Weights of a small GPT-style language model, trained from scratch on English Wikipedia: 7 heads of 64, learned positions.
MLP neurons of a small language model. Each row is named by its layer, matrix (up: input weights) and neuron, and shows model dimensions 96-223. Each number is 500 + 40 x the weight over its row's rms, rounded and kept within 0 to 999. Numbers have three digits each.
After each neuron's rows, "fires after" lists the tokens most often just before its 100 highest values on Wikipedia text that the model never trained on.

L11.up1011:444468554552557479514496499522470478456482494520565502484475555510492497474502503447550430579472433483453527535601500562520432483576503581429458573521537486496539499589507547462556511504511521538444496500504513511491429446519511480505495509467558451537551468525563470522478517525463550482465454532598500535500507468558488463482518472542509546517437438573499524489532464486540523494452
fires after: " R", " U", " N", " S", " World", "S"

L10.up729:571458479497494492540543511522494467549522454501498545535511458487460536528485514535564486527441503427483565529599514502502508527496546522543511528517434492483501425550411505531466459520543480442518445498448518506487596560549584493524502471485497530510468583509477413414517451504522499504524504506518548547578473441549508435478592534482527509492430569470535455449488554488501526498464
fires after: " l", " L", " Pl", " del", "L", " pl"

L10.up975:426580436445484509431478509463539501460460513497470381505470510528566461538478532560495551510483436465533486436523498515476477517532552504506495511559509484519529520479499516386470504444471478583495478456485471551473459505449463518505481513557470501497551557505538463482509485539528499581519458500450508527508537515505493502506494474434511495461510529520535559494486452586532449450455
fires after: " St", " st", " D", "St", "st", " d"

L8.up19:504581530485550461502401520498540470561495489503557483388472491573547514521549461488498477501531471454495503585545579521513429552545494561556575505521457531506504455481471477541564542482471454572513459548516518438460455498489543522526459469512506481500513483484523567447507550511526533518478512472476516464545500514473539557513507558521448522447463483534549558517524584472519494518501
fires after: " ", " T", " R", "T", " G"

L8.up927:497518464486569494455482431510568477468455488461539553573509459449494559475476471476488547495501468518473384546523501483542539543501474498546489494567530470458537444573436514530479471506439481527468449539483490516477494492545535459486486464502476464527506533514565456460536442557488524478495482521538524540518562519469459499431418528441456517554462470478466474566520494544510535521547
fires after: " b", " Ch", " ch", " p", " B"

L8.up228:547474474486460537377478486561518489516503521438518443461550447598553497483494431436506469455444468486521441550546504544551448522496442503450484518436516490578485512552522478509518470536563525476471502462494523508469558422494554497474446490520428561509516490581514421468603511512542565528512438509453533539468508477534502501475503529500516505494536469599497511487490438603488458558493
fires after: " R", " D", " J", "R", "D", "S"

L11.up614:442467503524509531502490495497434486544483500549593456471546514505461491464490495449505473521483513536540521556511525483478522534476497461523504446563491510462497496512523440500512510437444464510424525423541525487473530439425563525497516466504494521485478550531557475448501515579558543509522501522510460459586477499496521516537496485474516469504443493542379498528570489479410567541517
fires after: " d", " con", " D", "D", " Con"

L8.up1560:409521544557509549443482541460474507477481497525508478515473553537530433450500531489566502507466509522497453459551595471566409532527500527532450406460518428473545536457523512448642481527402480498522489419588451509454461510500515539511456495527490516429587491502531518515490541561456565537424487534559556573483466503490493492512484410475487523511522525496496559543491503502465563504523
fires after: " D", " d", " St", "D"

L8.up1079:520420510481502494521484561515501432454492516563531427471503582442477447556494460475551494497488562518515491470459457498468466503528452516516449537493496506504377462509516488522522484462427496419512507524511509462546531451512476549479402455535469567513476497539570584455553510481482470500530472456496460497498491525521461525495508477504443490476539443462488563497467470528440565460525
fires after: " K", " c", " was", "C", " (", " \""

L8.up1357:502567459490559551465486561453499442496493463511519487527552569473463520564547513539488514456534517490471507519482558488503467476596505470463529498402482469493485454513567533517631472450512472493505453506515491544510463528527475489508408506425458515550530478443522474480550391508517529533437486482544514442439455485448504451433574476495547501500490557422441447445541496505519493502490
fires after: "1", "2", " Port", "n"

L10.up499:469534491513507476459489460525446439526569438506523555463523522430483440578483493578534505559462463398473497509515482446501480471568567521472494482483513445485500547465500460468600433521479513535473531553524447527481476508572505435520528489527519497475479453477528457501486436493495519493441404530496420482482491476437529483493506470546566505540543532493472494479430535490502497525512
fires after: "1", "0", "ut", "4", "6"

L8.up1544:452580517440542555446520527491521484471454457476458416490502467548495474481507582513550439538533558496568475478497469512490491450530527418505472576440502481510518506499523532494506520465517485514479468636441485462489371522446437524497411430508491533496521478518567511411547463492489467527500499456523566593482476530538499535519543513445511539481557542567558569510493505497563518510519
fires after: " N", " t", " n", " T", " received", "it"

L10.up1152:441437506385495489512454562470537474526434559455483559541473502509552512526529488458532439553454470527449480592552358543494503467520483499473535491453439511572492532429442541486494533494504364467512503521525546511508471499494492431540504474449470455544452498477497423516530505494496454565580464496507488513546448606509524600476447520503452472503528436522545467479534506518518539538478
fires after: " the", " F", " c", " C", "F"

L8.up165:486483546540429482487535442463521459489562536460460415505504485506549519538604554506514498456520492567461456492491511531578545555560528483482523470460562508492545485416527521465531454533502460520463471474457512490484495521453448487542490468512457509457459540558591473468396448454516566577468505507444558537488494557503488511508522481473448503533473519503502569499509535482459487467517
fires after: " St", "St", " De", " Tr", " B", " Ro"

L8.up538:549492448471479469503516637616492489509480496472525468429544506516481450491494512494485470505474537512529481513543564465577450501529503518531545496506533497488491500463488476550515557561537455466484413440466482439478431501399444546476476455448452540482448508495510504533556482468484564500488488445513459562503538558503429421485548577531510529509462473458548501488559459505554437556485
fires after: " At", "'", " F", " A", "A", " new"

L8.up1625:463408534511552485514429504552526544469555471518507500484501502553528478495537457503556458596505465459486507453501518550481446538508505573455468594530510486363482471504527560509457497493489497539495587518534468490432521470591476513489512474524530477548514541500540431472436537515393477515503469535469471453484515490481524540515480457523545534503506424499484453494476532590510519456445
fires after: " Sh", "S", " K", " S", " s", " Q"

L8.up357:478489437448475461432554528458469462448460463566520459535520580514588456509457472460561515549485437477477476566552447540495484498481470497559507499516532470436505505437510557511477523426496476474558546457468519559451515531452541505500430510502524465487516444535440463456504512593511454510479487535450549475487481503421524523508511448509535472534481558498450521568498479530487497420406
fires after: " n", " l", " r", " N", " w"

L8.up18:467468458518538499474533516510457456461506427579489460499529542540510446508588437528505472504488556409585504552455459454540499508481424490422561500484485460509461449495501505538495533544479490511598444427498515537487557436556484473527501475551484571543507508459459514479455499531470498492458476531433470540464523503479485511464572484469458513489509492527473549469516464493526520475439
fires after: " D", " d", " ", " L", "D"

L8.up1088:594503565461508420397483499487501478510489456524478522443481561463516480503463532488467502484469440471574444497456526519491451600521437490500499505489508562467476477536505439488494450502525443491513509492521474534513522536501534469433504530492412550451426470597484451506458529540509466467479504487458450577519422472561470479525495578577472518484555520464504504507496524516489486524520
fires after: " N", " l", " L", " d", " n", ":"

L8.up779:444491454563507579520515511504552487547576527498479460453483535498463411473620510485521519487506542510626477478556538488481489552467511499478526514510464498555508523466472491498458457487542472525494491559496511523521526525484498438510550490531444535487508550518511510432408499476473536545532518499501445620606533477558482480526505455486527549474473493515490540470470514468448513528467
fires after: " B", "B", "J", " J", " Mar"

L10.up848:520526502493491464625527507523441512543476581461528495457554540498469520440493524540571460471496500516481524463501476543493424492508479528472478528515463470490510520428472520464610529482523483462532495565522493521511483511458477495488467472412486494473440534530518522458467475483525529576454573565526549495531434560409526544543619497499456527513533514490533533480481552410475454466481
fires after: " ", " a", "2", " the", " an", " A"

L10.up891:431552510498498488550513522457470475482476500477502532522444456453537552496520520518530485493549463463441440550523537631437435529496518483510422518463413478528465453459483502455500498505457519595497569488498454510368427544517490500545457529490408483497547423575501541444473433490526502457550486463478493488544533488516479608581529493483471477515477512444554535536502451606444484472468
fires after: " H", " G", " g", " Y", " I", ":"

L10.up1212:546521526478475418462572544482552535539535543552519580488499515459598428490489526387507524449519485498414476531525537538545477499558492522453424517542452493431496409430543494502588580484508478483473410498528534522455477547503526522480470493457475491448435454567491495504516438466446525449520469481494507482514469482531481519498560499493499569544514527501541416478491419457526446492417
fires after: " a", " of", " and", " an", " for", " to"

L8.up1697:489457488494518407486519588463532425452520588507503436537470483470494550525512450481503503506513483470457471499485515478522519528533448502543439491467471493475530442542472530389451484459487512531511553533449485517529458578461557534543449556492504497483489437609424583457453500528465566540442480513481513566467468555476518495541521445497418527516554456533499505574471446487467494494494
fires after: " c", " b", " st", " St", " |", "a"

L10.up1532:445529502527511552478471463506531515475481519448550496502468495586461498485531521465565530561516538485519548473511547538470414460486556580560444508441521414505478556482486508496546522526503561519447503513472432512523384528478513586479525453457513492523527506527556470539498428531485475514507484494497517529543463513520499453503508523437512561497531453518515397478424569507523550496478
fires after: " A", " M", " Ter", "A", " Met", " T"

L10.up1564:505504467536475480491565518483481519482528477576488508503470486472490466557478508549522500535553497421506444490498479481532495595476398503562490448575561485518501482528530462522480517479456477452512444461517514529529539539485463526511456482469464511570505516458501364444484492573532606516511485488490516511532496485526463503430532527525480448532477563473450474566425517489512515545516
fires after: " b", " B", "b", "emb"

L10.up1008:485499498455464419543444463527477516525566513480490496406532471548470454516526513477479466516541465520531516552526529495504491493528532477490519469562482502480506540518476550442504503493515425510502474434575482495529452508505488451541472480463414480538517495523496399523518492498485504471471509482527499489551429528459474489489505453489503448518556553511548532538508522488516520493490
fires after: " a", " the", " A", " f"

L8.up232:524517466541539509514461429532500472506507411471543549480497510539516496589544495580528444554468546500510488516524593500476485495540477507539559465473508490441542468530478435492437498483544500470498522507448499519470486541461473513554488494513411540476528506491486480527504494476576512490509544496502442557540522538549471518496545561503519523604533487543455460477428523554490479495428
fires after: " at", " Pl", " L", " M", "L", " Bl"

L8.up1444:455617508496517512441487510508520446536532530482534486437462506478548507456513530413550465553424453490542497467503509497511465528445505521469584494512522470509433554551544522470519468531548504424522541401555454565433497529531418485520497497559462513504487553474465453445499475461476464513507442487554524545508495479510474503492493520498519483510510506446485555469390460532579491477460
fires after: " R", "R", " r", "r"

L8.up1402:439520500518496495492477537425501494490475473487522469467517558526574468559465553439484462475444477477500496594516547527374413580543452437512483528506471482426443461528495461570492519494519497583560544502497490522494482479488465457527448500483456521484469496472466514514442486552457422562539441469493431465456426479498515563536544464454461529543506498472506524557498498493493501520473
fires after: " N", " I", " K", " L", " V"

L10.up698:469387551510541502499509489490525477512532462599532426467507449467560485522466424491508467408458448396507497547517499554530441521491509466525479496425502548523494479521451425417520471467488519462524524556463520546485562532462502531440529536513449521495431550551501517479455498471551482553532491497477446502526491534505432540472481508530482443543553521487451471562541461560527478533492
fires after: " K", " H", " Ch", " V", " v", ","

L10.up1223:503463452560506543577495507496497539551588524449494483489495465506458457511519485463456477465538572460489467495568519455482457516496427488391510441544444500513518502471498498495509511524477451480478460478528497552525502520545513465442444522460465462537494541557535431461527486503460440497574506513501489455475491500535453503531513467451503433444491551495570433630414539530535548479478
fires after: " b", "B", " B", "h", "b", " H"

L10.up1640:398443495421511557471503512494400531535556477482465520478539523491492509547597574487467551503457519471450441512521533517516500451586439521505470500500442499565468501531472455482507465502395492553527419481543565515514514527464589486523497474519480547497432466487528472478609466518484500598516448516494428498483494513490497503581517437470524529419461495503495504518517527532555476517478
fires after: " c", " C", " rec", "C", "c"

L8.up1067:478531496469460547558454655552513516587532557488542436476498486497483499512481492482503466478539474507527481466557482492467486530506527514527486456543455503525460530538495478502495564494598525559471474482545465522443407549414573496496414491461463463483562446491515494432507516486552454494482516495491470512476476482453551451553520497515512491502443530478509502522498471559525557630500
fires after: " A", " Y", " on", " a", "A", " U"

L8.up596:533484488468514505479515497529435529475478486501526493468528467454460539514494537515493515532417490456549449533488462506514471547514469446522502458537540517534502547547428520547567543534473426529470433550472496480444502499436482542542427490418453473548545494472595468466511505467402518539450511515425520554479527521466551462529529448549533524495497493493438494496453574481481484461560
fires after: " A", " an", "A", " a"

L11.up1618:431519511547484436552526546445486457467461510488515483429513506507459421490482512428523459530481456502514510487509514445444503444503483461515484531489460478500518486522540545475576498526492512572487556419571494470435515527463458537545459485460531472510529505498512480474509484510555568514489502514457539521480499546514526461570503520494549541486469531483412478516520468510471490425570
fires after: "-", " (", " d", " R", " a", " A"

L8.up838:470509562535447494499511485481464460476487443427486508521562463536526547547513520464456489500483485482523517508475505562542420586438522499478499513506540513449403443552513524480450513511487509515541485502530451477492479578534529490554476431525510497480489454484451453506482446497541632452527457508472496571540484488500528519535496490432525523547512527531502519525493467551482490489427
fires after: " D", " N", " G", " R"

L11.up1249:445518499516453591523505537459510521498519513495506507470485516464582574511540513548535455500499462481475503450499588454477490519482450479468492455498512429534529494554528537527515552502453453510513452452504500490498515478532537528526469511466496490465498479508583487486491440556614521557416542478464504462510525519486523559486459451498523549535543516488496423499396508554492491467459
fires after: "1", "2", "8", "3", "ot", "C"

L10.up540:463471486498465458510473581513514487518517573493568444486579514489486443525563485498553521461460526504533490501527588485531518477528430528495492486525518518518471470521502492432521475585490476513529450492531464488525469505359497396468473475507500477501452486529514502519443511529500532561537487423509502598485489490489394426537481558514430471481548466519481523497555505561519475468470
fires after: "st", " St", " D", " st", "St", "nd"

L8.up1129:535499459481498502407552444488517499544514489440489547501554525452486515490420516477512519478546516492609486516548537526487445520477471407507481489500494542488520470537545570460496506516483499568538582550495536496452384531473494494446512492449457488454491473501574518488433463562503552494507509500520534500505511506577534498465494469453488460492508432541463510533449562612405458456503
fires after: " one", " I", " a", " E"

L8.up1000:500460481449470577530464440507495516478442486550507521483478515520448470455481504617522393418480560522562524478524423528489518447498477484457518551439497468445483512543481460537478490528471505554531568520499542528544429435502530518498518480446470473583493431608517491531584440503432559531527466533500458508535504523470521485440489521448564580431535500484457537541535509545449455565470
fires after: " in", " ", "In", " In", "7", "9"

L8.up1278:495468564511456438527520472497480470543528481542520479482525555447510500491493492509530492459552452502503458521510513460538479568467501508506486511496516526538550426463459430513513561505397525408513525475504506484502547503461577485506426509570461539476467531579528527396433481522516554510471462495497458464517497493528455524438544448479413534477540482478523553549475542533469535459508
fires after: " |", " (", " p", " R", " c", " r"

L10.up1412:514504489481479516524586446509456498543498591447544469484436490497538482479494561531482452523474521500575533450497535505494459498445421585518536484494560506519448486504561463498527529478467442490443577536483454479449502486544510491456486480477420423452524500536483566507548502498558486520529413513497527451539554494537509522544506539521497563442517557452481459550499559508462549517425
fires after: " B", "eb", "B", ".", " M", ","

L10.up811:509591526552531540510485501424487472550480502491499501505534555475511557539540487566522520555551506522499518503543508523495561482443455533497554468557526498497510471544542432460492514444442490499436536504437523475512491508608457484469534516434438544474508457471487413505517391487588536522574457525481416507488454554535417595465530477479533493434493522471464514488596553502431408502564
fires after: " c", " co", "c", " C", " O", "ac"

L8.up1382:513505531494519472543545566470530446505465487570494516502525491545523497502474525567455411532456566543506456489495456488510459532523498498651567602516478461474466474534480468502490550442544536453455532519473471521496421523482519541531501520451462460518552518517522511459551460515466451503522522454440441466574519518465483489421610441498516532413520476512499512510530493368532521532440
fires after: " in", " ", " U", " O"

L8.up139:569442408530591553473445483511501527534526525452583476488522545461539447448493557485492486544441513436554497483509506551525501538548443455513483567537505478460472475511398569531459451472502518521530561497543459542511448473555495576479516489522497468552434496484526496535535485527450460490548549532464515504591546404481578540569529517520439527515526544500518586532487518446528538514485
fires after: " S", " s", "S", " I", ","

L11.up1408:422515516479508524514553500483529456484474502502475498488582495515481511509562512497506480506479449494550469471528529482480486531483501526497472580489521495500398528489499545533526552458453425524510459473562400456509516562494466584527434480415492595476433503479546484450486498494445579517555479513415471580471529531555450493486569484482560575517550457416537516519476543508519494511385
fires after: " S", " F", " R", " M", " T", " W"

L8.up753:570525542511539563529486501495528565474565504498435505524478540527588556503501486570525480514448517475446512589570516490511393483429544453459478538445503464537463509465517470391451538541472548419526460484495478509470501507518452482589369505447519466515583489528483454523457515560534501481558491499502477525497510465549507519487455566544534506536465514480464483451475493497519470519555
fires after: " L", " p", " t", " T", "l"

L8.up1406:492502493466491519501495529438499464561563466478486555521507456560450517450518430469549500499535556523568492479560424499553457537471381563502502536556553475461473471435527490527505482423444491503523493505552533491434558547490525519592402471495455530490538512530465537466388478503502522500578549459521505472539531494480512533517458513511511543510487540554534518497463571452478489546484
fires after: " H", " t", " sp", " T", " W"

L8.up1319:498483518547529490477475499477512497569494473450478505499569491537590516467492472525510548516489483498562522590513463469544516475485483523516530496545541502587517469473414453490537517482446376485446412491487552558521461557498482444496432453470416557493487526539521469509536519516544549438536474478513589535521503458518508529504496498514474515496466461517505520511491482504482570486540
fires after: " ", " L", " R", "L", " l"

L8.up1733:548436472514533475529481470498520512474516560520575519465574528466479561606570496426527558527540409509577502559502465467503466536504543538541516540528545498594443515432487474506564593469535459486461457516534515528483481553495508470532458475498485513537562547504503508505445466461448556500504468448447537496503480452535514501471552492496513474555490479500497440516490460508571550575487
fires after: " S", " All", " U", " four", " F", " Th"

L10.up22:510540441500536502418573493535460470513512453513459498511535437533492467541484493470524441481489481445476503531467503601470489556542560498480461566574499490522490508527514431446524500437525515512488401509483544473458498491484511580544513517461454524483493480570491490419460486504499499542447485403470444575541454538502491552562492510541470552580401476445471556497448521490480477509526
fires after: " G", " g", " M", " m", "h"

L11.up823:458523470509482542507570545496496517468511467468447495532463499539500525485512533440458504448586554496525463486515578557494469450473466520473505445548460417457528542515536470489536508479535460499461488495535509447516510475484489511556517485541432518472486446485514470488523437493460475536515557510510500443516471514489574543490543539426573524603498570503550568477452499566533504498469
fires after: " ", " b", "1", " a", "g", "er"

L10.up1442:428500472483474521493432485466562500534487526477536565471489516506619491506574518452533476498546555443512465447535495558519447536425500463500447495532524528479479439481532522486547513514446476387585573540472475476485476479441517483512418488523528459507501500478504477420479426542512608502493486463434466474545490487509505500494543479510493447493515586505500538563517473450469511479540
fires after: " the", "\n\n", " sub", "/", " sy", " a"

L10.up764:538541489524525520439495462507466514592471465477494475509525500539518477473532519464517509442436507528509475529574561529503390552486538501511505527443511506459519474446546460533462531418478502492482407511512395469491451546471492531618461502483443450480475432488497484500479439463519507449506544503508532549517487495456495564463552451529534475566517597530498493479472537467506432464521
fires after: " a", " E", " A", " an", "ur", " b"

L8.up774:513523531573434512518472519540444525521427517572563471545498469552543521503534472518494516468475548510578486468511481529514517511441547520482521464522440459494431504468485482582478509449463537512443543450446495520484474490503467511513508476571439509467486562560479521508528464516467498579538449537473452493517464500517454532490581481519449559495526433566452452573576543458515529513532
fires after: " Con", " C", "C", " award", "D", " released"

L8.up92:473555504551590505461451391428505432553449503494504510458496481487506505484464546435507521453431483477507416508563491569431477427522499463601479507473595526518460536438456537501511490490512456497476557529545543493468477564442569536478428503457491469510494504584455452501578463536568463496432477480496546559533472525541477549471499455520563512461509408437514543520404480516466537464462
fires after: " (", " N", " I", " M", " n"

L11.up965:447540467487513501503508492483513379522482426578508392513481514467481475479494566494508547510492493475524437475457561544461498547453520488575481520530480432474433547488489573419551519510418464470491573510516448507483542480576547475476454481494442524507431477492481519531528479450525439473530507546503487554525490510525511507475479489467482541426486469446438554518513505612531512506488
fires after: " t", " T", " d", "t", " D", "et"

L8.up828:453467473549526528517490574507488441471443444483493469427583478530562495545567485483491489448469519414518502582498487493551494551514497493469517535513449502458517526522375539451456578516435456535494522584486474579504496529558494470508457538417447519516523438534510462533504440535488536545457498544483516497458499502485463567514529476524503512532428468480500521483561513477519534478509
fires after: "1", " ", " L", " P"

L10.up343:497530437543535470499485538464473519466584543529463529526472489485495475510509498459510478516552503431445525458528510458476444450461521499530487519442556528468515509502514466491513496536577491464456503489554425493498500471410442449500532518503476575438504543471462524555561403544535515535440454433490535459568451495448489476476456438513547584456568502517485438520398463540502513500446
fires after: "2", "1", "v"

L10.up33:433559454520488501496491483473534567545538521461482555513499526516489488490466519446517614547450508444438556549587458599473514473462503513592496468472553432498493466521525601514567536447452473524547540443442486489535504495429485534489533387400485513392581490548522453471553446558490493507463503500517506500534463507542493488483509448468570484422486520506481502527531574565455448481468
fires after: " Ar", " o", " O", " U", " C", " the"

L10.up1766:517468378499539532452499540513534495489481550520498452550484571487546492558563501421518569512529610479477451573513451515521518512450418497508478514579472516440477510513541525501538501465455437517502475510467487456559406518507495535548500493423442583562481569496521496461456509513608573514436484446495524445576460532526514454533500510495496463545582514458513484558510542453491501501462
fires after: " c", " t", " s", " T", " f", " b"

L11.up785:510490469415558523471556483445498518471521579445544468475530589534442478457556494509469534459475480482440524560498544514497449542477485515491516444498521542510541529454480476484514456523450525477534449489487529453553456556463493505479471485449453498470428450524448497531503485505560509484497523560448489507552485499459476492491590538531490492419485512471449575483484410491458473432521
fires after: " The", " a", " the", " an", " ("

L10.up295:451475496450486506528485550493542462509487505511504446525489541557568436525544470453521539443547463488575470485557511508551489595531534451407468497480464517465528540442537401463472515504484481488517507467435505488510458542493450490506538435497443512441488530491547526434483413507467502541538376581532475522576471498564509492507505501543495486442447482516461501524526499474477531503468
fires after: " the", "\n\n", " was", "\n"

L8.up1410:420505526516565556441410525563493428545501480491498526449457464522506490514520553507513434462508507527577409427512455450471412454543519510525547541552477479466469471530491470539475460516471430482415535484477508471511489516475574498524468488457443523529451458520447464487455504602532475538529527543471451578533555451515485499484529457485467549501508538534506545507460510500533497541467
fires after: " M", " W", " K", " N", "L"

L8.up1202:487472474571431496427515479502531530469477536512550578487573485533538504577529505547527504469452467520522507561499525580496467545558459435466472516522509469524503419482454510466503451496522497428570495538462372517498482497532467523549479486488465488461484441517483514486487483495511468486533482472487470512417476474516458475491494504571536552472483538572495432473499478482521464426429
fires after: " L", "ol", "l", " Bl", " bl", "ra"

L8.up1481:526482540487515465469518484486471516550435443498521526527523416502486538536440489569573470507507529519466485576545492501506504515473432527504463535529494497527491524451520429483423577419470519464469501512566488472448495509519530563527459500457461524430538470537494431351453402470502554545500539539528511451462493529518499557490498486458454493477509490529553521543490552512474518422506
fires after: " H", " h", " c", " r", " l"

L10.up1554:474487506506553530500505499555451495567498435496490505496537478554473531513614432437493477495539530490500490473529558542494483557545534485560405575574522497452540467518495546527447474459525506484531451488438466519535527541527450485525479538461430523497501551444486498511434516481546524522512559564518453523508511491433503497551502472539520506478520506466526464521551528520450465477488
fires after: " D", "D", "C", " C", " A"

L10.up1057:513438446509486592444523516495474470482479491483494479548515566475486564558498477482528474506465519495516465472483412490450491527543473471524537511506559492531512463473475574548518520540466381502561434485489523553499460515513518558569413475533455517533376535437479475443522415537509538478495469520399518527543482544514482516480535505506479488548585467502470499468485566550458487530435
fires after: " F", " f", " G", " ", "F", " R"

L10.up595:545471486457467501541452429490528535478513507463524476496506510545455563497460498435480462554478505464537465494484518458575441522492478454495553552523519504480514468533498555480525545487440458562492535476530513484513471527493488466484501471507488432519556531547545511502455527533479468549534521483471528496510461432532557509523563520532483415429474435516499522534491474540429511499456
fires after: " C", " E", " c", " I", " O", " "

L11.up1145:499468484503508471509522452460564505499462504418482450447534452466511508514493557500563539451502480506552570468519483484496497486478503619546540560444498495493454460376499524513478539483462480470516488523529447502536448537496505515486494497421448500520573481504562482511492485539477450512453529492526544462500477556527450611456514467527464476490604490561451534506571513515486469481512
fires after: ".", " P", " T", " F", " A"

L8.up42:492508487466559428546540520539558476561516462496548574491523540562537484512461522583521470502515587536569518498538533440481550532548493604459466530428548491501498529495544506481558561453544469536488511514463494499464475469516506564484449492523527516496540532524482475504509508518500475526534483534504565464528510541464508558498443506496515486507497563477495528548548556475521511562554
fires after: " ", " T", " t", " V"

L8.up850:497492532411555473558501554561491463654421506578479520446505498485500461484534528444529443509517517432594494586473429610478477469472467496502492467507505554522539388468481462529481473519450458469520547474523461497485511575479546510453496488522484508556430425623449530425501524567579520558458499453524495567510490510482441465453527484519498584501568477524497481495474565476456503431484
fires after: "-", " N", " (", " n", "/", " P"

L10.up24:507481429530520615546552547563562500486438486523490469475590460464516391494582496526469509492450561447499465546507557530576518508479521462485468477512478489496534467482531484543458494532400389514481469418508475510445448462570418478473459491446439437520511458530511466457515472476568520552517508520487553552560552472527467519473512501487581521473449493512474442465496481548513472471470
fires after: " At", " at", "B", " D", "k"

L10.up415:463518517510511524498511546492514523445476562497470479487486539538459515563532511510518492563493485471486546491576504436457487550519476461391441548512476429536458497474517462466440466588552500452479484475485532502521455509455535488520521520520476488478508516559537539473497467544451517502550447514488448493553536491436530505538466524475442588486469489532536487516491549584535475455431
fires after: "n", "h", "el", "it", "z", " N"

L8.up823:547484483606462383468533535484568478551490461499474520504503534549506570442566433478508534505546519511511518594509447469502462574486420500556491496490454549448474498521509429452521554492583469453486463456481524527562486540485458477512487523499495529449503500508508430495457496554531524489566463513544482514493467431445485509472558478509506459454590519540535490456557499556566495520439
fires after: " L", " l", " w", " Bl", " rel"

L8.up434:569504444555561414411500518561487477526503469442511505521469470440502486529569509551481454486498492519461510546547531412439448489520458514462500492484551472530486438527445525486502497464507551530511496472505448512485546555526496470437501547459452523452460589497529588470506540487433507480595488516526490490480468445552542549490530510522556538455531531545522476459556521563455457471475
fires after: " l", " L", " K", "N", " |", "l"

L8.up640:500526428481519492434475449489456535580510537459474478541503472544448546510502479550563496522496532492530520444509546495524449500492455530497436471519524438547536532462461523534580565451552435564552479511497508516482479511394517455484413472471526512486495484558478513514478452520462488486518510420459515485572484519510519437470502494487491548522528518545468447479468473567476479538481
fires after: " A", " a", " one", "A", "ut", " an"

L8.up263:484431528528509481494505467514550450526489446511531445487479489534496419504568464483538420547553529529600519565530490496561520505473452524513506492492439473498474437503469472483458514463471470467567488496522462543492479504557554513485506519496492551449533517606500509410477466496531519469503452446490480518566475410537496496514513514534479569542463493508478534563471511536559533513464
fires after: " Sh", " r", " sh", " h", " sl", " l"

L8.up135:432464498535527530523461542453481408493561515517500467528498529486516506573583465483484502546490489479513465596573594533491451549514489521422507487544441468528513527478523496442519478500529517516552452415362541485513491508454514567568465510436464511468552532470524505493502494474503489492554468556510521519450460536475540469481446465495495490452505481515475461482533500522466448488497
fires after: "1", " R", " L", " d", " P", "2"